{
  "d_model": 640,
  "d_mlp": 1728,
  "norm": "rmsnorm",
  "norm_place": "pre",
  "norm_eps": 1e-05,
  "attn_scale": 0.125,
  "init": "uniform",
  "optimizer": "muon_variant",
  "beta1": 0.95,
  "lr_head": 0.00546,
  "grad_clip": 2.0,
  "warmup_steps": 0
}
MLP neurons of a small language model. Each row is named by its layer, matrix (down: output weights) and neuron, and shows model dimensions 245-340. Each number is 128 + 24 x the weight over its row's rms, rounded and kept within 0 to 255. Numbers have three digits each. A neuron's up and down rows have the sign that makes its largest values positive.
A block is one neuron, or neurons of one layer that tend to fire together. Before each block is what it responds to, as a language model described it from the Wikipedia text at the highest values.

Description: Digits in tabular numbers. Single digit tokens inside numbers in tables, results, and dates, often the first digit of a cell value, as in 40, 43.5, July 30.
L9.down102:128081103116130126088115096145133155127137114127087088167128122179105120145126102078141120134123139129102101157102096161133123143099156138139102136133135120114174081141112112153133127112117177153096113129162157175127120127148136141139178201167080096133183154129096152130121143145137129095
L9.down335:103092145132114126113116105114152168156096135136114106118137113130119154125137097128143123157161125132121150112133105123078157120122088127153127121098125122129113119097153143111122107119103150149131116124098112120129150104132076175150115105111132156107095151102122124112186078122117112149
L9.down366:163166084120125152103073102133099112126131147125155151106095105125140167146134120190128161170088109114161097099124164119087153115126169110143151176122129140143150125108135137180115152106124085127152163108127126144086121113083110130101116124120125130142105129092137123135135129122126125079
L9.down407:145126088123098126160159101161151095112118104123141118124125112108166108122107153151139118175100151097159134085121098077110167146105090142133113110149124125118092136186151103125129134163104125116116136064139108107156121112165105118106122116133105141122140153135149128120131166133113153143
L9.down429:161163139165116109108130129102112128140129113104101137120138131144076122116146115135076124142162155105130113101132135118133131166121111145117099107100106146166074157132122134140129125129145104137111152109132153144104099128170135075148144126174105116124118160137171159113126204119101161118
L9.down580:133142111113080115090132125102113148156122125095084158152135134152105154100144126147122122154107144120149160149101123131145100128103121157124112138094100119113106166122163115150134148142142077089172134116126122125089142131110127134122110143130095111079091111105128156130128094121122110136
L9.down615:083119100144136116113118124155136121125142140104141150124140118135119149138115110087154133128114170123096093136150127151073165114122150096161052126138162110135125124125161118113143117172113184147112123100171131136175144115134140161140159139129112159140109137121152147146139123118203080123
L9.down902:101143125095157131111123105134101163157123141177138131121154127074129124153123109107137094107177163127144101104091113151074121132131148120157117161095141095121150113100111127097101122167117170168127132109122145107124105132103121155073101118087076131150105154124160104166114142078141156124
L9.down1043:138115131130131090116126120132121107128120134150134143118161126129130171138147125100130097123113140113156096155141111094144114138129121101091096098133144085131090169136152134115134121107073148149068119140137151101120143126127132128067129117146145106140151075084118116145139085158117142107
L9.down1100:120088134106128139098112152110092146131112157108109145144081089120172143116112122136133166176190135164117129130154114106100099114127109116136099183138139115170079103147071172114134099167127157145116118110128099158119139153111121158156147107136148103132085174102162133091130080094107140140
L9.down1261:149128145116139167193173138118116144119096107156117151138163079120126157140117128160118145165132145101145104133113150158134135123128113125108166156121095135130060128146098145159137072097107130109110121153107129109102097141110128147114137088122124126100074111139154116141110155118138122140
L9.down1282:135108097149156130120136133144114147163132167114138075113154116124140134141157114139167103147147136163140102138089116095107154128130098122167137170137125120136135135168149109120133163140123125181178144132161104084090108114148139119170080149131140132154125141110131115137145095109133153109
L9.down1307:127104126092106093130130159135135135152141147119112122149137150128155140133147146117142155160158127140125104118185106075111110124069146153134126117127107063143114128074116160142148103122160100150097137167128157099157145145133156136117121100150126145147108150094155133125140112081111127119
L9.down1373:113139145120129154120137109064111128118125155105125167173184147118142137142128098093178134121123118180097174117166138125071150126146103177125078166169126142127096143172103122127110159151114146118100121117093165132143114148103128144122102124133154081148162125148151159169116130111141139125
L9.down1418:152093132144082134122153114141120152113128123182058115145115110137131129122139142111139137108143127135141085138076118169090078127182114144132149116157137169103095152136122083127075136103119117116134158156144084205095121141133105139115135143124139123102129118110103110121150140123104106148
L9.down1492:122100088127096128077124113151110139134097124117174127121129137149107113147154150119120144158142143115136129110125084158107099146104109154136165154079104137130155120134127107092133065127106133107114137102129139149171169133130137171157102134111080104138135138141107149140108140122148097114

Description: Sports results and careers. Tokens inside sports text, such as score and standings table cells, player career summaries and team names (1 in a quarter-by-quarter score table, "played", "Bengal"s, "Wed"nesday); weaker in other lists and tables.
L9.down191:101139163087139142118126167153149121159123117108139139137080095186137142085108164124144176147138110130049136111088172095131105123150140114164148116134147139158125121145152131164138101147132133124148152130097143126160135159155185104118148128115151134159131099143122172159114152124120136133
L9.down209:128117134117141138121136104147124135132160169122148127144158153126106115138114103150129141113168112133118173106136107131088102126131171150110155101099093142147157121145134137121122083132139157110138157120093118113136134134112191170129126131122140074150143146107159100148150098096130146091
L9.down274:109107096121146122133117126126119132106121114136135148101147082144116089143097144150160108136144152115124136133082083094100108092096106127153119162082156112105123145112108120132159129122122110102129163143077145087145166080136143117085190118125100147117160143128120134131122182185122109136
L9.down446:103103095134153163132112106113141094136141155091127124129156118143128075088119139155124157126141080122124093152134142126120151139116086125128147146152162148115114159140153159118143154148148118141133101097167182105112108124113172114123175108148136146123131115134120141130107142100112105177
L9.down457:145082160155155153134138131148133135107138137139129142129116135076124133167148139109088121121157159129153120116145110138128151122163135114154094140156119124111153117112133157109105083117187138118109162138082141166104152111147090157155164123142160108137141119151159130137172149153136144132
L9.down463:142114068100097130122123156157105144154090143135108148155149133114137103110113119107135105117081112148117084108141125120145127157095096126146077136148116159097098156076107115155086117090164184133132105133126126113069111130094128157105142116121150113126110144102161173117129118144092140156
L9.down478:143156120116112151113089136137121123170152141120094136125111140159146097142096172127128097107128143122133137130156110146099140156087110094137133140143109103108124112111150140099120111145108129157150158134102113128090154143109117134082133102128132153146129106136090126095111157128094121132
L9.down663:165123109111120172096149144137117148141155200146097121097146116135138109115158113108104110115138091118109116126100155118128140175125146100160113143118086110094136178091119135123103093149118092120102082132159099115108110131111160112132149091131169141095120187146088107146136135146144108104
L9.down711:164125123128160120082132125116095156138181090156118114105122117130154097098128112132181127126153136097140146102117109135140090133174136150139106124141126146115150134142136105120117134148131119165130107147125160150171137075093175106129140141143180104125105132142127131150117147115134089162
L9.down757:142119097129139136174120132116115096130123102081115140131162149095128124162143121131093151131167090134102142130111122172131154098115109110146134146169125116134135119097128140130105078136109119142153158127155177123158157120170159152153177117120133174133105096092110172123069099115139150140
L9.down845:110125104111124121122122089143149128134044125155133111125149134147106128114125088078142099106105108141134121137124133121137090163141158128141149167140119146094118097089125095130104122141095110135088100112131146111140117128157103150104085140167121136108158140124142150156135123084130167151
L9.down1148:105171180183141109122134141106139132159159129132099101121131116185144119168101111166081141147139161105116149174154135127160154130152150103142119088156155119115170150147124134131131137087152155148071116127102131097134169103134105140151185138117078145096171128104160098135119155125128159128
L9.down1252:124150104142113186096130114145116136119127111132149142110160181188119137139136146125131186179138159148134180099122082136120144135131135140109154077120133149123145114139124140125122112135091144115140140118126144137164107134144178122119181140120157135150105159122141203155146088144115138135
L9.down1361:143133152162185145149161183180124114106118115111148132100139198131128087107126117167087130090105087138116112118121082164118115110086153161125144110146129110148171112153120104108121112141093121138107105101173116102137120138152128143160117089150154150169133168103125130148133109160165131101
L9.down1508:111135140122121146161117119106137142102102129135095094127130129102132122132123125115103146175105093118153136149130153141111125139097141091100117165148147087130108099166152146106138104076152111155150182161117149095173114117159097112123133113107098099126129119153143113130130120130122133129
L9.down1637:119136115106130087094072144141115106137122094175137104141148140145089120112136124096168116106147113103143164130117129111124121130108163140150142138122178101110126148125137120127144151146106173164101169148169148139125152121128147128103147134132159153123115116143121135128072143149154123130

Description: Place-name pieces. Word pieces of town, city, county and region names, plus nearby commas and "in", as in Dun|murry, War|wick, Lake City.
L10.down25:173111133133136122138148118106131116153158131109111104118144130143125127089148069156099096114192077145146118130100085121087112109096108120172106108144129160091125162134126168112164120103125114131139134168128150134129143110133164158145132105143118130084159157143108138154129107125164079112
L10.down479:135144100159117149103105117127160161128152172128100096159135129115166152081142139134094113082161134079125107116145206075137137093147121142088122121157210124123144133087130140097094136124112066122116131161084168103166130085130111126157133135119095143121133133143067133112148150140168085149
L10.down495:170132108146138090119082169093110057152168130126126122135120134149120098118134143132107112155097142129127139157087131151144115087121099135140158149156118132141142147103154138140107124149121137131143144112141124139134070111137151112138109165106092164086154096100140178134140103116099112137
L10.down1293:119163144162126093140141121082103078121153113104124123124133169187106114150179152122132102107090129142129140125099116111074135102126121116140122107121119079073083092116122102137159139114133163144088132119169137126073152150148149092144155109070126124109169091136120159111131106082144150179

Description: Name-final word pieces. Final subword piece that completes a multi-token proper name of a person, place or team, such as Burn-ley, Dunde-e, Hux-ley, Velázque-z.
L3.down1526:140152122148132090132151107103118107161126113123101144155146104125131157110169111158152128172128129140155082127145109126092133122198131125143126122105147129142108146116148154074155063144188140128139127125117121145092151116100121103138111088128143134141112161130079102144119137126170144126

Description: The word "at". The preposition "at" in any sense, such as "at that time", "at all", or "fought at the Battle", plus the word-start "At" in "attracting" and "Attempts".
L9.down26:149107107108135114149128141108127129100097096080098121101129115112165142101148186147149094129150090102168144120082140152116128110144074136145139118106146109117113113111164109103123096134173171119178150172116141115041118104135115090132136142145125150120116143145150137089141104155176158188
L9.down159:138094120097116137118133099141091130129139097098113168133140125137139123163148146143132084135148144124132118155099109120121150139159154088126151149125100196067124078113126099165115116156141122128107119112098135111164136123098138134153129141126147158082152131139091140121114149123121134128
L9.down343:099097135114113148142179098135159122143116164171135087137086115114130136086161122157131122117132136124127094148146092102122093122133107136130078108147124159089150126149163124122172171111131146125109127149107131105126154162126080132146116107153112076128103140115157142141114119183127166098
L9.down345:134140155150131146140113090134125162163119141124111133092152118127130155166096121182145168113091150122098118121136145133157164128109148136180143128098108149127149134115102165125153097143149103120149174101124118125117098123158133134097127124094133122164136126102123139139108082152163129093
L9.down350:141166156124098120147118165150138095161149128106154173131095103112123116163171150087122136120126146151147168130128119151126136131130167164100115094079085141116109085083128109163122121128135130127142130096125124145088106100106154134131171127093117117150128082107157157108157152102145134106
L9.down355:115114169111093141109158136102113162147108120115135141124141127125130113143170142178110164123153205121091137100105101119133094113153185107142138154123164109104125151081150170121147096175100108162101126142077156163118132103148106133088132148107132115180128132135133109122129135157117126154
L9.down512:111122168120117190146095137122115164148151103099099101137144145122159131128099159175180110133195092209112188123069135085128160097143191169139143146153120130100120158121137137133094154140157110131108154143106189164134141110168095111171141150125143098099102131177119145097132155135088115122
L9.down625:156104154159136142116122161130164148111140108142146095133116140149146153115106158149122136070208134137082134105112158110124158169109127100146117120139117101084126119164129091090142131168118147105118078102131114124120120150155164104174130115129158117131100082124116131120097091145150129146
L9.down920:140135188161151136136171160139135130118080145103086089155136147139141103156135180095081159137144169067163110124139100133157137150142152159143102141128128122112104153140143156135135136117126125145143119103117103106117107152157139164152110152105140090089089119121087116130085130148102148113
L9.down1042:151155127144144111137097157155143115122123161116143186110136134140117137102133127145130121139121127142110086098163125140111112109128125092118149152118124156142143108102100134124142151097114110192156128120142144162137120120181142138131104110075147126104139106129166133142153151075158103166
L9.down1070:105184143136193112132181120141153143107145141103098112129126151093096113146069125135137122146164113132072134137101123133166126127098119116122042145177133123143162118124103136159115102141143102088123144114143146149144114144158102109127117143121100107122111123114145090150167149118153133166
L9.down1082:076148109138116160148142124141101102118158160165165132108151116111114089150132119175135100161131093155106152155164117112120132112151125109163150118139167125124129054112142076090089124086088123140140102144125110109156075131157136118102155089126132135160145123144100145133130134134136131139
L9.down1344:152091082096156091144119110102116112140105116166121166162108136149130114125113135088099113139081114154175108130155116088106111140106142137172141111140099144138127096134109129121123097090132138158159128105122163105077107131117127130131098120153131153108129147137175136119132111128096133094
L9.down1501:101113127109109117134135127141135158113124105151143129098091133172145129105156143090134127129122141132142108079127116083123094159160138112096114121095108129137154115128086101144143138131116136109151091107116156154180132152133100138150124127107134129139152132105132170138136127116105141144
L9.down1511:093112119115102170088138115165127141152151145108053164113150145126125107113156140148129126164128116111115130151135130101171151117123110168130147137174166085119111102097110190103095147139086098173103131145126140140128121099105109088086150113122141114131137113131202134146137131131151140085
L9.down1537:118110166114165171128122124112129119120128135138175144178127138104125124090156161119063109110101118150111103111165135138097164138163170111121164138111121136136159108090110110138172096155102126127131133145095115117115154179134144125118166132098108137135147158163175089137141128124122111201

Description: Digits inside numbers. Non-initial digits within multi-digit numbers in tables and stats, like the 4 in 24, the 6 in 46,862, or 1,200.
L10.down214:136082089139132150115127131122124143126125136118118097132117110069091126113141106147130126116085109097135132130125065110136175113195116114121137128091080107125118109146093153154133126130171108103111146073149149116131099154123177136160109097144123108143135142149116103149127102119157120142
L10.down222:119099127138114096113097148132118145125149149146138139169114137146102115135119128159157118168123137139133110154118111135123117158163155152097120178135115126070133151124102089109176113130118112108155134149104124147104158109128164178133091148116187145151092137094125130110127152157135108094
L10.down730:113102116103117121113123150092108109140123119138138093113187157149110108112115111103147117130099162154144158158195146098109117169155186164105149169087179080155065093133124136105106112144146133119127141105105162121116144140126144098108108139139130130093121120149180131132146140149122112115
L10.down1655:114115139116121113133130156134099131107117138106093175141145129111111128149132099148102092156117154139116134095142139107110097099105145185117132126157158148189084103112149112088123102128083168156137097135118106135118181144143090133122146131137123133090114148146149120116148105089154149135

Description: Structured data cell boundaries. Cell openings and separators in Wikipedia tables and lists, like the space after a table pipe before a score, digits inside dates and years, opening parentheses after song titles.
L10.down113:106140107147133139117106097108134110143107139137114098134116085130132121164121133133160131139171126155127118155134097096139129124132162146113131125123185122165134125143112120068167091117138147121144084100080152128103126117146134101128135152098131082158118147096126158132148133083090102169
L10.down512:155151099144136129154109117101140119106132117155147118156092134116140101122080122079141150139071072109123115106117120094120112110136195111119134107146121131166124128084111127164154102091152123129159128142141115124157126128169157148175113127102132146139157165137133136154097096116115149146
L10.down527:126092142142116171063122133170124097133143149125129122108149086118114116145065156129160111108143130128115132097163140152140165093091137178101146112164115119165123112152089116105107137121144153108169093131158110133145084171127130102157168120135124116129139116141173139115105161110098120120
L10.down1397:118157089116154202093119087144123150132118122131117179135109120079128127137148104102144113149121123149151131102153129108134143125126198115153086097111128133159181117130114141111146132129132148131110101087134139147162133109092105166112131091088159118126187112124163086144123154158098130132

Description: Temporal/locative prepositions. Prepositions introducing a time or place phrase, especially the "ing" of sentence-initial "During", also at, by, since, following.
L3.down1028:112128112092161102121161135099085153153110142107166112152135077123128114110140130179130087106116111128131100133124149149146104128140142106113151114136123163085150132134108142139100118115150124131083138102126159124134089144172118164127109150116148126160121176089090119142148167107115134134

Description: Post-verb complement starts. The first token of a verb's complement, usually prepositions like in, into, of, under, e.g. came into effect, remained in, was seriously ill.
L3.down1500:088112137114152146137108092098136113138069072123128110134140100134149150113057143175115149125158129147098151154108155119146119137109129105113106155168140154124147066129182126130156146096119151140101107106132158144076105136132118123143156174144181163120141108123131175135144133128115076121

Description: Infobox field colons and word-piece endings. Colons after a year or field label in infobox-style lists (2010:, Alma mater:, Distributed by:), plus final word pieces like -ly, -d, -r, -v.
L3.down387:120136145115147129141111173134099157072079149149167132161109131135120110181095125105141157103116160122139096102171148158126169187158127088126151139113141115121104181143086114130163136071143130091112092170152145163098120136143102102116127103098145089087111117153145133122159116162139136154

Description: Locative preposition at/on. Prepositions at and on after a verb or noun, introducing a place, level or time: played at Qualcomm Stadium, on the Jubilee line, at odds, at this time.
L10.down63:123090128155161100144138133084140107133140130185084137107167081109137119112149143121121132131118141104167090123109152143088106137135134140110127102113176154110138158141082138098093103166121107140090208128154133132133135095173098168116101119137136145140118135069132087112129136118127174119
L10.down698:120104115144119103096114138140138126126144140153127138167147126136143142113135115163102164122103130140100128145119101124130114130106156130141122121160172129110133119126078173137131183163133108121125108115112129110135137166137114121103138129151159151135150129138138130144115142108129148158
L10.down1277:116132134093122107135109175184080125129136106141187118102170121104162122133094139110118144073121131112137118114119178134119127129144138118128156160145113160119154099137112103137113154065119087147104144153170162140142095132148103103120134158132137150144168125144063166153153133158149128147
L10.down1417:120125110130133127130147113135052127113151110129133151113117140119106130145128143126104123129116185119154119089128161114132126110170156074107124150141154142112128097113134133120135108115153107147142133174152123134123108126159103141187131097186130171144125175083115144127115125154151132108

Description: Person-description continuations. Mostly who, he/she, is/was or a suffix like -ist that continues a sentence about a person, strongest in bio openings (former footballer who, American guitarist); sometimes mid-word fragments.
L3.down765:124078102151127096095132111100127108142116105132097096114128159121118140114109118110131120137117066112117119099090123080159112099104107111130120135124137132141126125132133120142119164115116151109145177130175107134122138115131128085161111112159138140124130099120074104075130128177133126148

Description: Word-initial fragments in descriptions. First pieces of words split into several tokens, often a lone "s", in critics' praise or description, e.g. s(cary), s(adistic), de(cent), dis(like).
L10.down184:132119157102100175159136148132156142193117179156148151106122114120127078145119122129117105139086155101129118140141136139100156102133150127137160133157138124069106080144136175151154141129177109116149119085119124157182075142101105133122105092152115095136143166128142102162110125112094157108
L10.down248:140114072101123148110130144146167134108130157148130126125139156178130065150145148114110205150127117147099160098144109112151110127122120131133132113143129114123122154075091100146096069121133117145112147115093141095114126132162131157135141117129098132138111166138105096129156104088148146112
L10.down699:116116123173142120110138156128176150106102130139143146124113145085123190149109159115106127107125103107109110089152170131141133133118118135105151157140124174117122113102113111159136079119141130144154121105156162162104148091149145122124124113134099147088127120125107104145172149152130149120
L10.down983:105097138169102152132130155142127155189123127087160106117136113107140157090139121135070095117105151093130144119068130082109118139143107151123152101115143098128148132146117155128127087114118129143152150128128152143156156133088110119153120106134156144127136139169121116125134098137159115099

Description: Romance-language word pieces. Subword pieces inside Spanish, Portuguese or Italian-style proper names and titles, often in tables or lists, like Recodi-to-s, Cris-to, Garit-ano.
L10.down465:175105146108114103092106156082128099115129128118137116143132092162141177114106132130090146132157111104139134115114088119105152097109128141105121115086128109125111139128145119105162147127132133133139103156088136183108142122128142075160099106098131115132125136099191156117146117072105132119
L10.down701:124131135137132052048112111129136127106121096152121103099161118170133131143135096086118115157101112138170159110161105128150106142107073126163081138163092177107136136146098171160123112113147132105140086116141098141148100075157132176105126133107120129154101132130059132129140178114155123072
L10.down1221:124121147144147130100146147173168137152138111166159135129110086124135111096119104133145120092114148153195111123118105158128111123176121115144162144077121182140144120091123112140102146178137117135110136115127082122117116134148141140126105117113129110094140116139107150193157154116132167139
L10.down1452:144120105130154122145158132143108144118114138059079097106122151108158112136137131154148121118120100095126111127109151138153096105112156077139112134100130104145142160132133107134128150138115077139095092119119147115152092148179128094130140131131126160059111091105092133153096160144119117116

Description: Before foreign proper names. Tokens just before a club, opponent or foreign name, mostly in football career text: "Argentine club", "played for", "2010:", plus mid-word pieces of Spanish, Portuguese or Italian names like "Operação".
L9.down17:160117111112143108167154155148112136159109115149106123136161145132105136121145121119153105118119144140134119111140087118118125086121151103163125132128123151121126112143143103141113112132117121142163103110127108079086148135099143151078091105128124135157080149158181097154191119102110147088
L9.down365:151115152136155124112143064126161087146138114124140135095149119181119123113080136117136125083124124117137111120121119098146153150116104170130090108164131115173103121157141150107128130139122117106150107142118105179116119148154122128162077098104142146139103097114123100153159146156132090124
L9.down385:154112133115082118158114160101153124107101075122112163137141137144092141136111106104111111138106119151109110110119091158108142108162078110141108103149071131084130123131121125115144116094151143171143171081142127065144123194100132094123115107111147128109115118089149129174135101118122132093
L9.down671:119138160106154179123128148123157227129139131106124158148164123155110149175121136130125144165139114131138127130157130135162105105124166124095112135164147142134112147097136118170128151119153162120136125149120091132151141140144091148103135168116103110127094129118116088165080108077070166193
L9.down738:109109111126073129150109114115169111100140132128149118139098125161164134115128140121061114155145137097094139138124135153155117144144189116168149157067138164158069160135121116156122120130106155107186180126140063130133203100134113112163132125116132148090126117164156135126156121136137140113
L9.down857:170083110155096150124107142133128114110118125155176140152139120125109145149151105125105144125142170107113145125113088122111131147156139142103123179127152135102123081136090119135096160134143122100162141130120155114101166149092172096112092104169068156129176113132143112151077114142142129143
L9.down910:125140135105078180111145117162153150154162175137121116137166091098137114116083126116101128089111121149119118137085133143131148112123109047142172134127118076165142122103110147134132131123141106132105120125097157141155124123140118103155147126096120126113137103189092162167116107127152150124
L9.down932:140106122116083103148119138113140138152144135124118124106104120144098107151084143122093125141117191123121107125168119137105161124153118118112088131150149133112145119141140115095136157137114116145083119097072094167114173162113107111137165133197117129160170145088123112170119123111158141110
L9.down993:148123120104159132126138120153146091089128140132154082089122158136138142125101159079127120109143138125126122134123150142114075096121151127143133095158142119125130144097134156164160134101097116128147118144163123135162121131164163129130168143119146109129124124135120126101105167128115090105
L9.down1107:128109105112121111174115100156137154091087155098112094121123124085123141090131170147121109158136134170179141053106118109123134123151096138112133151182155127159136177142110124155120130131133125116145107080136169181148157144129146112173150130157155135140125161085136133144130123089133121130
L9.down1311:081129099134096127092137182151148115126106146122153162094121127148139109159123136145117121156136129119191151157197138138108119131102170128098120102146144101156118115085098146128101156087108145123135124081094107131135150092103155147105132112123117107127121162185141117129138156134129169180
L9.down1323:137133115128093094077161124118094123138136136124104170106130094133141181148118122133146157112135156147102144115109140142115138106118098124137093108144081113102143146120142136166110123170151173068145090139089110160125122148153125130125154143124079139136169117129097115159111123100154100090
L9.down1509:143136119133096141120104141151159104117127111138103182103048098146143136117105099158153133131124166129149150091113109160166133153175136130080127130138142135102060148122147119106125111143150109151101136139136151137104132144118111184142102123168148113104120114139156151179161118137114109103
L9.down1598:108097187145147083140155142158141174154083096155101092136192152129141141100150136099113077126143140121118099145153128087115134156106133148099121126119143154143095131151105134152068118093127127118125119104137103124145152128157145178106113124142147127133132126127098151110119146125106124102
L9.down1642:124135121126165129124130141131126151148174147163026153130116163119126097150129110133116121088113128090152072106154134089154097195120143123100130136145151159116160130105163114170190166138135141101169114083124130124133134113152116132129156120148169130105125123127123126158118177089139145166
L9.down1697:132139128081140175160103169133124170148104142151130106171132139143121146147141120139141073134100084114131140087178082136170123137142158137123090137160158137139086117151114116112116083094175125135167145096138090156145143112180092126111127130129146112078141130156109067100137127077157134162

Description: Start of predicate word. First piece of an adjective or adverb starting after a copula, intensifier or conjunction, e.g. rather in|different, more in|stantly, most ex|citing.
L9.down112:156105133134081146145130118138151171128168165157144115139122166117149143121135155143103118104162155134094127063103148116146113147172140138128137155173127107124075097176114136171114120157146172091125136149112132180081107139135131083159151068147119136110113106118087130104156079102122209139
L9.down402:079116142175126156138129131162091136144126175106114091159117110128147132118175084097131116097162072125127094149122118175133129119098105148109059146085167117120112121117131110169120165165123114072113093146124100132153122142121144105157134137135161111127140166133132085112105164083097166126
L9.down405:131088149122131176150179122143103123159111157122122112140133123099157089106124143096152138130144123116163131113173127101082149132191141086116099122141087158126110129152128102109152139111119110105130126134128113167165168105109101102096144112146133110169135113109116113114142137114138149148
L9.down516:147083096123167135115105097106126138163110123155152152114069114076136148107082143112163134130152150085134167111100127126168140105125142123120136130090095105163142122142175100110136120119111131102116086119118129123135104133141136176153092115172123120120107133147141130115106081144123127099
L9.down600:112139127144098154186059139122141135115115137108174120118130132169133121105112142103130117118143144159109153106158135105107135104132133106134108131108124097105108137151135138139111124106114110098128172114174134153118109110123156169138117109157119112173173104126143135064121045131158148153
L9.down607:076123115125115125177159126117141131112109147144135129092132100094095078113104125172163160150141125177143107109116136128152103145125125136116083121149125119153172148168130099151084108109118130103147110091137143115141097134151079148110162151131110114135111110125159127116104111118113092137
L9.down643:095109127110123134117148103151118148123131108098145139135133137120142096124128108139155135137150141152129146136116120098158116150102107154139150108141127120147117126115105135094131109138138179111164115160126130126121125150130101131128141117143112158108153115168086120177135117130142119127
L9.down939:115115107118150100166087122122121118121106126129124146130153122132087121126102104148136133130122175108144136106149113065152148099143105075104102089081113126116141115114122163113126144151118090173058099144106117132107150113089118096110108122151139169173132147126139155164117154125122113140
L9.down1137:111128109120076113140093088133140159144144137117166120133170126141117114115165139118123145114126111140171106096137082103158125131105134102117086094088143123140105166115117105132153121138135117123064133107084122127150091164128163125135147107137122109137117154112155111120131117117114153096
L9.down1154:117103147115132100143079101141090154139126108137178116132131138125101107166120123128111109187130143128145150137149148111105120134102119109144107138112105130120118128151099110142138163108096152127128158117137132125129131101116139162143132125132112113075133126145087161126100120118098051108
L9.down1171:143119104158119126136105153128122164130100144120153089119117143139144123111169127156123117110129136108121173123119176148147131140129160132107142173145138106160143088087143106146107124161109111135124134184130115143125141117118143109148147116165129138102133114122131158155107116109091142110
L9.down1259:125115062145124132123129163119104095161161145132158102103089140097153122114182131075125092132154115118123098111091121123115113119139152141131130137124094137147124159125123098099185105102141144127108144153154117105107144109147092134151145126151151123102153099133117151133142135108110172136
L9.down1299:083147133150061145129119176128110074078143106115156129141146125106106155163147122119116092120127138141163119164149170107101148071113125097125100134129114075126168152115191125158151136081129130134114111127096123184067117159130138152120133121110110116130130136116117128126150160133102114091
L9.down1317:163100147127122120127112125164122141066144185146157111159119152090094159142134095159146102114105120129141120128146112128161130106142180136107108113092154105160112102126130189115171113144101146128087146108113152139131172136104174120139141158140159080142083144126112150103115131113145125140
L9.down1381:155158132094141131108111131126085112144079163121166113146176120186084155133150118135151102161135148150136097173096062077141107117121155132108082164106138163148112086146148113147119181167126125105087157106124113139153111129168150114120138092161153106136164132098106162119147089160142158137
L9.down1717:133151114138128086129146131144085164175139116107124132099149086178162107137109095142109099116094116127138089129135139104114161122116091132105108122162109150172138113126143116089142141144133093157146156174121101117139157129133117127147102141126131146104077201155101122120107073141111107100

Description: Proper-name word endings. Final subword pieces that complete multi-token place names and surnames, e.g. Fay-ette, Hudder-s-field, Cunning-ham, often before a comma, pipe or "County".
L9.down37:174111150092092095160122134113150101131116132110110113163131157156102109135155183114126150117098164124147123065166093113151128113177137130149138072109115153131121153088127143160154117128162134097127140125082114107148094105082138154111108143121077083124120136146141120160148141130119130100
L9.down79:140167103190099109127177125110110107144146119152142127175151111146096105143122140116155118129153135138107112106128105162078160129143123118151134106115156173070133166125137134093147154139096129095125138138137128153140099114152138129111132164138123131137147118123085133107130137120129130096
L9.down148:163124118172133114111140135149135108139114133163141129120160108143077127164112117130107122148137149107121109116137119130067128138161151120137134121123134146124117147121162143148169142133143122102169165097118119189121147177122108172108112157129122106134095104110089115165167144097123125132
L9.down426:116125107160109124096139138117133049158159121152114125096151125098088064138104180135124079128110151149150111154118111114155109159125102146120134107111136105157159123107112109113127127131135158135129156156126143125089134157100124140085146106158073123175127170144139119155110123088141127142
L9.down706:142120079162153153112117118094111132128121106141116075177125119112087097135095118111096105115094099115151134161141166120119132126133161150143118158135142124134092147100144106129125101108178147115151186111110152157141138158123110122129146159148139090154126141161122110146088138145131140130
L9.down708:148151125147129147146085135114123130088133148135092105064094149138132148160125117129241114128116115109140127102116140177122147144114125102118099117134106112092126138146107122119140113123109110153159144160122192149124135150139148122132128128098168126127104105134101139155093110178103126089
L9.down775:157111140151121103102110130067142111096124122128162106145131138163138116130151097094142116150103166146177098123144130089093119158163138110112169138050141192127104145116125109120100156164162146139152147108136098148170124127107114173144125135120136111165109103122098133187102145135170119123
L9.down912:109184118104138143117112088115120147120120125138163152122130111179114138123104112129109124100181143097100131214131123117085130161187117110137158131137123095138102106159119143124165145181129148111121177096118120147133104114134148123109128161161140125128120128147124087112138105146106090098
L9.down1091:136168110129151113172104143161119115120130116131154083142122149138156135118141127137135102130099132114130064111119123125120180127146119096085123088069154158085137141122133163103169143133165108111116145138102092158100137153188130157117127100139127120107131170124136145152094112116137136168
L9.down1097:165123122105082141096109148103126118104172112148118124155118126138157160137098152088155142147140128124139085111091097150126114110144131114090159118100159122144058090103156121141125106129128131143151114099153108146106125120144140128163100115101193125122136167078150092154115119143131100142
L9.down1109:156170072150112123104112082170121147123154128090152131099149118158125133098142106102086141067116106138134110155157112168139154109160143157153114148115123083125141107102131132134164106135122114117141097145118108133144085116100119136114146123130125128133115137086135124120159156085124100103
L9.down1279:110136118156139144203141146118095095137118137122121125122151137147158145140167127130164134171169082140134161166092124123112168138134134092115135101127089128115105125137122146120124156150145153121137120109143087145183156097098133131087102123111084116143084128131125117133143133121135138132
L9.down1303:093127118128136114110130151142132129144151115103082098077179133132123145131123106115118124070121141114084167094163076103152145161109119126131146133111174125133109127176114119094094119105121129123158123140134143145147172147114156127144130169153111131133110142115098126109096151145126133137
L9.down1372:143159131144123075145089138120122117125105141159143132133166126127158116127159093141172127143124099135110119104133121109191113118123144136147127145085128107139117122164108115121198121122129127134133109133121158103145121128153133156130150128144137141131131069134139112101153110075139132173
L9.down1464:174154126135144121126120130158122089177125160119142120159140114163158131149129156105127101118148141108081133143087174110123140117085130161162156134153116168127123109155162150142129121138108158138143127128188171093127102115132144143137147108162126132115103141092122135128165069156129145124
L9.down1542:100148105113155091102124124118126064123142134117102176102085152131136196172124128137109165171138173143118102097121167120126127099136140056149095071131117155158128161134119101162109144099079131119118144151144131158158098151129111163126131117135125144116172118105141149154133073119113094129